From a checkpoint of a small transformer trained on Wikipedia.
Architecture: LayerNorm before each block, learned positions, tied embeddings.
MLP neurons of a small language model. Each row is named by its layer, matrix (up: input weights) and neuron, and shows model dimensions 0-127. Each number is 128 + 24 x the weight over its row's rms, rounded and kept within 0 to 255. Numbers have three digits each.
A block is one neuron, or neurons of one layer that tend to fire together. After each block is what it responds to, as a language model described it from the Wikipedia text at the highest values.

L5.up562:135174107155122108077114149171152144145110127131128120102141148092137149096113128149099140162102151114094121083139164123108117103097149169112123125108131082116126156140124154166127138146104105115128105087162112154183157121118157134140142119119133196102136126107137121087163139128107153167133112146162152142113157149096144111154145134156155144108133145118105110114085171086153123129122
Description: Word-start fragments and table cells. Opening fragments of split words, especially "re" (re-views, re-legation, T-re-asury, T-ra-ffic), and cell separators and line breaks in Wikipedia tables and headings.

L2.up203:085112141130123160091140160121124165130117105064129123150129134140122108148115155138120099146151152142169115133097119126108116118120116107127095177144115092137182175136122099120097108135116152131097137103114104103160113143090166103148106148139164091145168113158099133114124154135155099099098135152144092110155116119127126113126131113112097165133124122085146136207080144119129155135109
L2.up286:145149146154116170162116120115141132147149116120130142099073151115119100129142137137126145139128159131136122138111136118132116125138142143132122145138117119096109145173121132136117127143091147143116143121112118104113095120113133177151119168096113078185147125178137121137122123108111117156125117150082116093126110095119128077091122153111086136139120100128125143153118164113142156126092
L2.up411:135105120120136158123098142115155123113129185133094121136122117136126078145133156165171104169115149113143124081141124129151146155154154139152132157138123117079085158158097118122083129127111130129130118130118107127114134121091150115143135151079112092153165114142120133109161147115089134113135129127110133113162159093148121143100132120136110094146162131158088136116145107124125136182149
L2.up472:130133135127131185116140137112140110129137104152098127055146153124128103150092128082108110091123134140108137169107112124128129069170123139082095103147157168151135146117146134122143168105156142101114125185081080135123152133176151125140145120179082125140127131106157156137158111115106101152118150122149152177146138127083134150111108140140112125117092112102121143167137153132115124138100
L2.up500:170147110150113140079179107136140146128103127114114119085137098093133121169136156108126151104123134146075118110163132171137124135097151134146129110137139079150127156188117117165133102170138117128184140185100111140131146119198184158097095107090132072128123119128166089132118138119134097135075146108145136149143158108105145135100126174157099110121142115146114123079108117130108159154150
L2.up539:160096138112137096084111143228091130173135148124068119137100117155104123124130122163127121117106145130128127156108127154143148137135147154123128124135127123109126148151094078128124150124118137164120144168128097184113123122120134119111106103116097138161136162143144098132114146097099147105148113109059135122141158169143102142118073131121152128110112080129139111113141135121120127115129
L2.up643:153139094090117167120130161158116125152136115132131127104068136117148103116091147130113078111100169155135103131113151123131101148136169115146141146105140095124143143106151159169085120122151133133126118129096135173138094135141144155100116126125115139142128151142151095111124159182138134118186124102114124119120137133156167124067113138101092121085147135111094162100080146134105092121118
L2.up652:109087113122134165108162157173117120140158124107161156149097122106085138158124118109110137144094138136145161112102140124148140134161181160136142080159104137132141097123127153070152099139071117105109105147135157142142117157127151088154112118114125114156134136110135118128133152101110171147091169069098158093127197144158123152094143085147152074131140125100084176127132150088126146124135
Description: Agent-noun suffixes and closing quotes. Fires on suffixes like -er, -ist, -r that end agent nouns, e.g. footballer, researcher, microbiologist, writer. It also fires on closing quotation marks ending a quoted phrase or title.

L3.up180:125126088146109111106131117151123101135125101148128119112140122116117145173122082138088134161159124147125087126112090093159119069134112081144128143138079105147137145096128094116090090110138155128132145132140106107094164103124127131097172125104105158145156131119128148123089087149145145160133140159144119154145137141173143108167150142154115139123173118113147080117143128134170126131135
L3.up192:114061161138146148137106081137127123048128137141116116180107100135136128097120118101149121139119134155105151135123173152147159126094188115120141124144129115140119133157135158111145072113127151128109116127120114117160140113151133163129132154151092141125123151112109149100110123112133124157139126152173119175174120154120077122082116157136131090157144072108173133131129141138132141105115
L3.up252:129133186143136154138141114133110137149126157113134121107109111177134132115086100136173163170147145119143112115098127145123121129126126135101097146116135132167098152104119135095090171144114118091125133151113086120143159130149157122145142148139168119151157150098115122096073116111157123102124175196099136145133145100114118172131125129098134091150092120100119136133134166178138145115142
L3.up255:105090144123135204123160089134151116109158145109134128174160110182118115142145111038153134133162109119151120118111107155130148139135146115099176110181124116166115140119149091133146149115124130130141129092104114120119156129110144128106117085158060086151164119103183129147154111097130139095130158120109126119125127168108121137181124152109152155141099109129158090133082120134111125136103
L3.up433:141132125107147109139104098132115142132148114123098124118078128085150108137114102137112156149103128117119160105148122124122149172182153121096102158136136137146115108129132125148101176128147119136110116114102067162124139124145164122134115166150087158110128183152104120139130107097160160116149113114098092159159069135157089126123141190075136139126111102120145142123120140117125183135147
L3.up619:161097118117166187158144096121100136150106120125127093148127145129132082127143101129137142142156122145120153075130111153140084126133118124113130084136120075148160166150146120124082131092142142107098133093119121074153133101169163106107110140142136114136132108138154113090151099104090147163138152140164131168144147160106125146122096148122139121141113116116111093135093193137083098117108
L3.up688:111109158126109173123157146175153131116149163116164079156103143133106164134118120100155129148206139141108136114131148134130168116120104107129108112102136119144106145099149132156140124108165089147094108132123093108164147121094135126121112139147088108124112167091137128158122057109166136157158151124130104155165130118154181099128132139105096105106165091086124126157156118154160085138130
L3.up716:111087153119100130099163143147161110082146099129109127120119155116122138160150103141158173139182107108126154110092151131101117129165149098116135102110177117149137138106103130120165150131153103136080112121118117134117188102086120169072116174163094126112081135093094131149125147127117144118155150099111134122139071125149177116120117128146116147147131057104140120154134115141114134142119
Description: Second piece of split words. Second subword piece right after a short opening fragment, strongest for "ed" in Di-ed (died), also As-ian, ass-im-ilated, De-mo-crats.

L3.up29:124111120095105147163096116144140165107130149123107119106082126136150084161112150198178079137119116107142098148079154132139132160122142136085115126140145103111133142142117118094128158088126164159125122127119113167120101130157119149099091105075109097144142133170097135164131152124171149125107116136100151101103133118125168112120122121107102141139112103132062141118177160103157136147128
L3.up121:119127137114087129091115147169126107131123109179078152097161115136143115138124089190111126102156120144139137123082168103141160172117106139132177108094137171130096151163150119097119141141088163137132120110115104124104093154118120158095108159109092125129101149118139116130083185131113105130148138140046186090128108139122115146104112155106088103137119131108105095183146139120184124132133
L3.up135:094141147161112149120085147148095114112128141126163134122136102112179130130133146101092155132132111122163104156120092127109157128133133123156153119162082142175131160130182126112135130132119116113165125103152092125149154148127117143132127153149084122142100123120143145115099106141151150111138130067085152087117079129102160099156174162137112103140166137105103165146180136136117143127166
L3.up156:126092139122074149158121094147109171128128167145120143130129119135112129186141142146128110107129090129121127129129088112144111166140131137131112147086083114135100199117138158103132143150091149122154122136120104110124131107090151116122079100099123141113104145140146128116137138173137118114054159110116156182139107143144139129117127119102098115146096124138078125118132092119146114137150
L3.up320:134169098139086063134124092132137092149154143154141074109099146110148120121103142120080116127118164102143132112151137095112115078108100137160127115134082134107095151151107085122142078108105088141108134141157130122120100145134181145105127109088142125138102165140127093130118138174092154163094147147093156108140154162147119144138121134110160166107126156141130128121121101119133161155141
L3.up343:139124100141077122111116094122135099105124130122080160095118153092155126148115142128167138093121139180153099119112160141128117110169108117123150150137154156116113182164134116172116102085138119138117135152109078142121106133142124140121100136086129128130140164148159170143103125107117114115114148114082145159150150112128128144140108086114106132141124152147108148137194115117124090136159
L3.up408:155123139147125141131143118143100143102128131160113107116140142111149091141142110110165106147107172136141126161166164146096137190130151141140147159127126102158108167093128127152150109136106117127136105149144096123117138125155134109112113111106130105158129163120111126101137131124123139146104108100132150138128134133129152095159113112088136189125134077156036130123150151112185145111185
L3.up648:155122139170132166116125118089107115088130154141111121091129135130158105147118121114136092123158122150150104148109095154150114111152105107160133125177146125148081153132118072107115133137092142108147099152139086175118132095129161151145091164108124125100151158150158091184172123132125142133104124110122114145124152157106126120081121133080049136137175073129081116141146142122092084135123
Description: Agent-noun suffixes. Suffixes finishing person or occupation nouns, often after a nationality in biographies or name lists: sing-er, football-er, psycholog-ist, comment-ator.

L5.up242:139088120169105103116130115136156154133121168160124143157133091164138106099087182158126129134135111108091117134174134084126130149125086105131139126111126121147136102148123178111087111136136105165115138116133094095207143129144120129133158123161121152087126150160130092112156112160111159102092103064127171145119138170164117141141142151129105106119099126130109168106123164164068149147133
Description: Table and infobox structure. Fires on structural tokens in wiki tables and infobox lists: pipes and line breaks after header rows, field-name starts (Density, Structure), and "of"/"and" in headings (Bachelor of, Death and memorial).

L5.up513:131153144135108093121102103180125136138137107080144107118091141148163086146140160174099126144097133147109115156092079095091150143121130156135146139152146102129078122127120141113131183141111127123129125170103122146105081111134097119163126134138101104175120142126145137136159157135115120128113134128099090108085133109118149140129153154143099117145123076133091130082135162102134129136146
Description: Role-noun suffix completion. Final word-piece that completes a person's role or title noun, mostly in biographies: profess-or, Secret-ary, support-er, found-er, Defend-er, edit-or.

L2.up3:118144147120127110191164112151128142110106134160132124133133089152159117126114136132125104133143138097142122113152078160127141088145078147115113095111119109156138109137168076109092123154129160087110145094097138085137130125072130148103120129113095145100102125108147162125142124102154111169176158150122143132114124166107121170136107146134100172128098148151127128105114137125137115155135
L2.up53:110144101100135147155137092143154147157058106132136162147093122146127111152122122145153153131088141127124108111145123163105131134092112140155102103113171115132132122156166109131128107152098115109138157146119131146117153148094098130139152143146141157114150091140156150111132080185108139148133106069111131136134168162087135109103113187129127157139110135111159126117157175120129113137106
L2.up143:141091099151116108166122116095103123133168147130107131133143132110169119148097158186098113114122133068145110123109148135155115118119126097124154112150138130143130141148113120139140122153138160111110116105138121147127148147120082088086156118103070136116149088141125108126138141130148134157165143128122126146148152126191090126140141124111124099161118138155085110135108151188115087115108
L2.up219:155120147114098089187146116140120125132144108112090158119119110114138120151167163123083130121151142134089143152149122123121172142155121122107114151126165111110151067110143166115132104141131136125150105113095126065141153091106111121133096080120094117103132145130143121108175125132172179123106104132135140071100151140117132130121110204153134149121126107126113127091086124169112121133114
L2.up432:120096160162145136167132130140139121104078149149084058135119150144130113093146144122142145116153139133133126104101139146164124117111137126119178134106121117117134105153151146110161155159168101137105139126117057129118186133139121119166117150134146105186139121099142100175120140119123125115068108158096112113112123133116152151087161161167100141109127145116155099122145128132145163134086
L2.up506:150092153140103119150141101129093116117114146124157097101125134123106112147114185158152085148118146124150179150157100101167130147116104111145155083172125117104111152136164068151129110171140085111132135099143094125130146133144112150139097114139120120119115113088114129140123143118121118139103114107096134141134142158126143148125132196147144124142158128158122095079142203134137132125144
L2.up509:080109155135080120109122119162103138157110131079114155147143117152126153109134183167124108136133128112116127137121088142122122073091136089137140141114176116113090087109120117143187089085144129154117150122139112067132145134093133169128110162122117117136142109114140112147131072156111122103061129142140151094116115136098168107126113135119144129121100110135155115149095135101134147118165
L2.up726:110102132154160123179156110124107140150139145129161162097086120090114144146121154145159158101084113133104134135137118169106101186115146117113106157183141116091116145161136167159112139137110111159080111140124124133124133160127143143098142130124109102132097145152180089149170105141141163137120098059086141118128141101128154115166117135147104099158079068155093125164135153124160129159074
Description: Infobox list bullets. Leading dash or bullet markers that start a line in Wikipedia infobox fields after a section header, such as "- • Mayor", "- Born:", "- Roof:".

L3.up77:129129101158119140100121144123131117086120130113149106112106111121122141188075142132118140135151155130151130100132128152138143102114122140125135118128086159139144130103131214176145126142120113121113135109144086129128111104102152150143142162131111135120120123112119102130130142141083148112146099126136127092102151135136123127126161177067136163130116158052103089116106122153049135135163
L3.up175:100152105127120151104117141144090143113149137126158146147106130140155160130132105117107119110122145121119117112137100124155092117108106100129131143108167132129089085130129135140059180105140093151154117156147147128079156127151147115120141080073093114117124145157123085112101119169107143117162182106122153104162108131129115127146135106126115171106105174144156136123115121123156115118160
L3.up235:100112119101156138143129112121159161122100097142148120153107085115140132126059154126163110089131118135105157167139127138127113088103173163165101152122130114109130156086146140154113164110147140115147105141151097167145142145088145139091134158138102128139100104116114119152116131160110106131138157154167101168144139128142107123095121181113108132153157128119122124154144111156106140125101
L3.up323:110109108142133160089101144126088145108105129106142077133161108130104119157085092148148175104150133148137157137120131095110139123173123136121121123178127122140096105133172115103166157122129148146090144120132107117141133125099138166115105153143123135090118138096082117149119185084145109111118174160168159154127110130134160110105150122122137137142131135070085147129134125119106141150168
L3.up415:089122130165076116147118108103120126154148089173097168122137182140136119147157128124112141160143115085130114114132124127130109127131114101137157134169122116132113114086120141129102121101141129136136156127131117096096150123123138157164092090104093163095154150123135080167144163156136110125148136112142165104081129128158134149159127134123180117141099160127132117118126132144120108126126
L3.up625:150161089154140134090093118120139110106122117123114068137165126111115123136105110132140147153118133167127167146126127155094145114130142095119136139160130092141126134168124140123164162158079162120129094095138150169168129118146095147151158085097132160131121146118145099116141128129129142115117100136117141170131113099117121148146096130134100165101130112035102130126130133119105128157153
L3.up639:110142104118091153132124118122140130137116123160095098120119115130125118197116122173140153096134137134166142124153104145073166156154138130132190119176126140152109092133159129124156089170103175116111146123163096120168124153143112071118093132091118093134090140115148099119111155132122121154134095119130126130121128133133130167160138151155134139131162106067087148072136114092142132144118
L3.up689:121111113166113148116140161102079130127115136153120143163089136115085101148144111117100137124177125123151123121125126127124085090128120112118140139101146150096113110147138111188099101139117116159083129063141141108081150100132142123140096135107116129137154092108156125150087136121116121126101103150109133143197171169189152139116088092120143150137149098117155139152146122123132142153120
Description: Table row-end pipes. Closing pipe at the end of a markdown table row, mostly after header cells (Pts, PIM, Year) in sports or election tables; weaker on word-final pieces.

L5.up496:152136126161153128166104190179143139120121117113098127121138151149123148146154186163161129145157104117095109119103149137121114159091122096114111133116163139082139139111123125121154093121080148130112099095120118145163128113127128133170116092102115142084125175110128110142123141132121142144121122124183105139100099146154111163085163156113162118135155130144135106158128126135132100130128
Description: Verb-initial fragment after subject. First word piece of a verb right after its subject noun or pronoun, e.g. re(ached), de(cided), w(ent), describe(d).

L3.up51:111078114125082120120124118151130115132122141139161113095157114121131097133120129098086140129159106136105140121133133161151086194160088132134135098148134096117117111108135135157127145155107120137136111137104147067170152126104125116082123151107122129100103119131094145138120160119106121197098127132127084080145072097116148111143130134123127116167151146112116086120114117157100153148112
L3.up52:090083102096102185118162079127158129158097123136104122106129122080086144158147141115142125137125117109104138141097117095106141157149104144150141131157117109085113136119143138129141170193099137105101114145125127130116137128149158154120157133132137136118136131123124148142149148105145136136126156124116134114121113128140146166142133125117142122155192098120133107117155144075140117123130
L3.up199:140140101143200124116125150159092124131168126148126113105084136135132110152124105146122159134148157104161084131136145126164155124121113136095139115158120147105098137118140120149170131114137090127138122137132113161150175147116153108108111116134103152163148128119121079154108115125152149103104135107106090108148110144156128088148156137114111125133173101114091167114114139103120126127116
L3.up220:094135127126119089137155129100142124132096117119146132140143139146121145147106117149135153110146146169097166121116124099138169100112137152156125134115075132122137083139113105158115088085079124142171137180181134113119128112095184119121134166156135122089128100174091156107129108118093077088123141144134136145115131088136135170134151124163139155162117123124157131171120093173155123114147
L3.up382:134095147139112126141143137098164111105139119087120100105098118153112111188125126138125183146126119122128121133125098121090114118102073105151140097099144121118119115117087126091102143115128155165123117178102141131115145107129149126116138158098109162102150143118162090068148152140149107149135173082092171142112100128142117127132120140128149095119128118117155141189156132141136167136151
L3.up405:136173097144140071083107120134132153123160127152147116083172099136124133170112071128186142114145098119102153144080101156132100168085150163157163140130112113162111151101093126166118143158130117118125105140107114139153145145144110148083123121108173120135104070141120137134144104136135139110084136085142120170120147137126125128122144099161142140127119146136102090171136152154107129177119
L3.up418:127137098129137138095124176127188100093119166121097130162112147090149149102157153155089123111111139092135156133126128121140150139102145103107094129120184134139129168119148126133145118147114159112158130166108110113150151122122100121130121146111144146163160083098098141155155148083136159141113144144110143143165129062121134118172108161122102122132117112131179136141158137138163141098120
L3.up491:127136179126114107122104091152152127126158136151122111084152092146072135126140097143134099126124152112086111134129105141114128141148159131129157153139126076109139171099092089128164110168091106110092131119065111161151150091113112161116136131147124152113105119104105123105126145118143111116086128120141182214134087118102119134146193150127125154133128148104096118109165100120110139129108
Description: Date-start tokens. First token of a date after prepositions like in, born, or Constructed:, such as 19 in 1958 or March in March 2011; also closing == of section headings.

L3.up140:091139122106165111120165130169106132132104178102131112081133127095163114124134172146137156135164133097120103166139100126098125100124151157095155165092110142106103134138093108166185129112143139109110107120114157152139132089132099102101104112140132132120126129127185119153118085171118123167123129091136141085161125119123148161109136147148116163132163169144137170092097160167124106097156
L3.up152:135132115082126118118151089107143091144072143119121131132115119182115150080096154141137091123113141151153159174130125110139141110152099121168109129090147100150080119119145173154070083135122136135110152153114145109110135137087083135148159135137087136123148112100121103125112128146066128136096101104146112114151124151111148118129128164141124145139154144158123144190114129137125161081181
L3.up262:102098150096141098125069113144129149123115161099112129106151140150148111151099137109148138106120170174142137167142149121116105124096120182127124163120116139128102089168128152139157129092109129120134089149112092108130144176131098106123123142186134082127124091109147103148184116129128165150118111123184163121109116124132130114162144138112078131102135139175112117123099197152151132132115
L3.up307:118123140147120133153187115142113121147116129134116192102085154099105118153069109147142126120160097093143125136113090158164119119103104090138144126114130106137102079157178141115103129138173125153081115084135127136094155117147087164122145194124113115141109105136090170165134154103124139158125103129145096144149155138108160127137141106161180147112153076138173111129107146130163152101133
L3.up371:119159113098130115086134103112113121148140179099099131161107135103129148142145151174141126109126147137143105149149109126115148158097103136103126081113145075120096128129139143121153098114133122136123107121079184116102150146124129144103158128112116134112136095120149111138134114185128126130112121096132121114090117135173132099174111131175104186107126143163121135126132154130151125130159
L3.up528:132133134145134061107105115139141109136156143136088108133103163136079183115083146136132122120121158139114103126114098112178123140139144130129141093084155153117119161144134148123099105134139128138128140143114131120138110115107131141143150126122067129117119143084153112150158129152102116142116127148122131062124123167138105123099134185151124139102122147153120138100133124089156200132115
L3.up563:161110115145105144164116120158141123154118148133133116103110124144119143100134149135160139127106114157105153117132104148088080159105131114112165122136114114137109112118166114109096127139111093175137125135120168107113157136154128116089176096127115138127156143124120150150145138125174104112134131071109150084136133127134127140075107135115091177122082117080133117124111135099078163127097
L3.up667:099124186124097138124123149147115103147125118118090161164126130111119150131121144156115128097127139123141106126138116157136101126140106142109170158107139098139114087104168162121111127134135096178131129097102083136081101142121109113161136102122137058075121137127116138186150109124140129117100124139156152071143145134174158142138129142143128161088174112141140115104139150124180117088120
Description: Infobox list bullets. Mostly the leading hyphen opening a new line in Wikipedia infobox field lists, e.g. "- Elevation:", "- County:", "- Label:"; weaker on mid-word fragments such as "im" in important, "ci" in ancient.

L2.up197:120106153104196123108124106114128146125161140083104121077156139131123184158144092161123151101158129161109118136131093173098136193151146126139139127150168158096106142134099118163071105092131120129108111159134066177109126111148089143111102108109129175127116091141124103122090116159131161137110143124137146120102130106139135110098102132118124148154163148104133160136090134141135134132130
L2.up290:132162138152126155128108137117141133146152104098138158117095138113150099164143112139146141140104123118068124144124098138130097126126108146109145140176139089161148153118152121089085090123100153109129110128115129108125078115133131126104099115184090168140105131107193152140108093117136138150150118149155090135115077161115156080142119114096099125133101121135137124113163137154115115138114
L2.up353:161130125149107113150062101132146133131114156100099112143127097112097144124116147119175132152167141111112143128148102164149100116148119148086103143109120125140146103104118137089124108131123115087115122098153103133196155151121168102148131101090104105164122171146099120132095113096130116146128147118169115138141084136136117180128111156111119129133169112131199176177142143057124122142115
L2.up464:113158139120172147144143142191095103100141119174144105152117112119121131116114080146110147196129121140119124120126105109144148127100100106104130143109107149100107141141121124142077118075117128137117117137121068083141152131148114134118126149128111148176122156093129081159099117146101148118157101131152151162119133095163134145170111136117101163099158118122115140131099128117127145126093
L2.up483:145125127126124121110118156142139117171139054125074096130141119147175150156123109132125137150090129151118122108158114139124112169156121107142110126162139062121116126124143167144119087096145131115111138135124117152118118096141117175155130138140152122162103146115162107132141108114129130108146101203096153127127121153129159155119110118122136166111146118092119120154140122111158093190146
L2.up508:108135120135109146131149158181112140133106140153153105157149127139106133087121118133100113154173098149107117122174142087130138118130141112089144107093131159106091183152120080120097113097124073168154122138162130122128155121112156153130102138135151137113169160104106110080128150146114093149163123091169162146137126069126160147125111107111072104122146136114110144141137139121077097153130
L2.up548:133102122132122141140107115161133115137151070115094117172145118145143128151122100128141126116166138160140131145090114091129098104157126077108142133123176170169129148141111156105110124096150096109142173106136099104171145090130144173090145132147074125150140129134131121138127089101107128107125149090151111110140112139143155137106076142102118118133123136126135142152191138102113137142084
L2.up674:112112127125106157147148096138123151153147100183135150191133080140100128126124156153120130160143115159122135122140119132112168159138134090087134119129124074122167112106105091125132148088125131124110119145150092103123140138135173138128138115133119126143125153122097115121120134184126116152121100101101118090117122104132124156193115134097112088138152062100156158150133150105124099157120
Description: Letter w fragment. The letter w or W as its own token, inside or at the start of words or names (se-w-ing, La-w, W-ang), plus other mid-word fragments like desk, dish, taken.

L2.up63:144127092148137107126134178124123137099134158112139114130157133120128119089101145146176132176139127124094161120124127106117118163089098101125134138115090143122165107186148151122158093200153127117118129133137101105140148145147095129152167138120077150147131088114160168100161131131155132152131139121092103142107126125147177117113139164112082126134106136134106142121101139124097151129135
L2.up78:144103085071094118136156147153134103134151136119121125139143122129102124147123125125125138125138104097089152158128110154128146116130111099097115140148127146186159097156156135096118133114140110133141118158112130130185112154067132199150134147095101139071146123074203147147110113156161133124138154147121135084122105126097116104140122138111118165174104164126113102134120160119164149131095
L2.up179:122158089130086102128111107163129103123133118150081128098090142131100092149132108155119127131128141137129148128130128144093143116137114113140087130096131134163113127117124172109128137118129136092077145087126126132162143083142135093158126155099112076139142134125109141102127154096154137138148104132115126126124082185132105179162161169145124150111144176120120089137087153104100074118140
L2.up233:194107081104116120177138145104132088116128122135132132153103169129105130148123106130110139147113118138134167120112115127110129065110166129098080143113128143158196055131162156122121082110136099130105105109102152155129151148128107146157091133133128111123165148130144129123139136129115135115142144147138176071071124145134155124128116149128173186173122148101131156148117158169088161130134
L2.up265:153138109107111133157133137130161140190155156150141162088143136140111151095122121145153132109165102151166121123155133147096105125119134088081136128138131058146148139140146139138092158128104127118130138102153140111180124112165092122127160134168120114115136133156165119105104108162142123103098136113085170196159150122104143137120146129103124163135117069092078153135069129140084144121139
L2.up368:119139124144083139088123114104105127123141103181151117141105121125136136159145111107111138119132133126139159111139152151117167112125119131155165174119113179146120119140147116171143118082139132082149152119140146158106112108133103137152147148089060075108120075115112125139113153146098131131142132079087141131122126154128102115156114124139156158113116145075096137071111133148097144118105
L2.up373:127123124131112129116154154123108096104142120171132106132107137100146159140101098092122146137107144140120124112101150109130140112089093144140142156136114165148139106133110057138187084090158176123129149142167133144115121091149161134155140106072109104085118085113126071116123157157088117134142137154127130107120122121136118129120108090143172179123124128119116146108093111151087140157133
L2.up663:162121083099112130138153157134131123139133142142127156159124137098132114146146154148082123117138122132086180141189128125163144106142115122108111130131130145142141088148148166104136105121115096140105097179102143124135096134130137144095158171087076095094123103140139161133134160157145160091105136129126140160111071122121163102136138117077079147105074157189103126153129151102150151098108
Description: Table cell separators. Pipe separators in wiki tables, mostly the closing pipe at a row's end or after empty cells, e.g. "| 0 | 5 | 2 |".

L2.up113:128138106145123155087110162114177157099088133135147148110112121125129130118161141088118139100155131115120095155153145089096128150123146086100102120132116136124108148148105157128114169162127140091081104140137136122116149116154077143109096127152160149125111112183091103138143141109114149134148161103113118131099133117136103094113147128133151085093092135124128126149174101135197097130111
L2.up140:109119129145108144120131118147147134122074160161086143102153115146102130069113117086079129113105118129164087093132129134115138154174129149120136137175140136110100148125145144166170118082143100099130188129118062121063093175105128101098129113121131142153128146155099145151139146146128142101044109132131095128141148143173101119100113176127096130148102130145115133144134104117145130142124
L2.up477:118100171140116131153119124158161124104138103108144163103114127100162180125076147151110154096072151118155081133083164135077130180090116168126113097122124138122132134145139132097159125134098129126128107122133095132108109139147125136140150122122159076081104138161101132134134162091140097153161127133145133133118088132085106138141115161131128114173094101109103091191152141103131156155128
L2.up484:096141148165137165102136123149180125183139119127125176129091130179116120136136125095109129133151151143134134111117134124110152164126115125117123120140116084087112155141145185109107138147148139133122080126084136110119125146105134131085139108132132102111141090140089164139146124160121137157108098117146181146150162142164153103110142136112101132144137106123058117164118120096134137116113
L2.up557:128137121133124151103095152122123161135120122112133104128127144150146107134085114159137129125146140177121108129121167122140095103137136155149139132135158188118100089154095170122111138090125097113181128120083116176119140122091132100141108120152136158139088126133131123165082116114081139167164103121085101157141106133145136097141120146101081131134148133168100120116119113174115112159183
L2.up657:148132080157086142136117130169156162115118110107119086118103149126125138147141156097119121144167129143128110083143110159104163128078104118087165102169185147121068152151103118100127151145104065112109149118094155129101117122135137153110104108114129144117143161169153081133110171143150173144116160108121152135143126139105137075128069143140132135145136129126113081143129102100162153137106
L2.up669:113131126154153082112167116106150136114073151153079179112152154125132116125123116142093132121132128100132153108135099114073104163159098141124164147168141186126116051148083151164106135124128125141153136137125141120110180169067148110136123114160158152138115159106112093112124127132126151093109111098115096120119105149158093117136139155114086161142132132129126104188118119127136138163140
L2.up736:108114140162120123141151128096149106142100159104124112159132095125129129119150108115073158084143150136111098079122147128094157125111114153147161126183136133116059164174081093115147146131164122122133119142115127136103127158149139113114104094148135122138094131141133144139115144115106130110134125075135138149135146140137086138122123140141147114156172172129102155192120119095145114134129
Description: "Such" before "as". Mainly "such" right after a plural noun, opening an example list ("supplies such as", "programs such as"); weaker hits on infobox-field colons and mid-word pieces.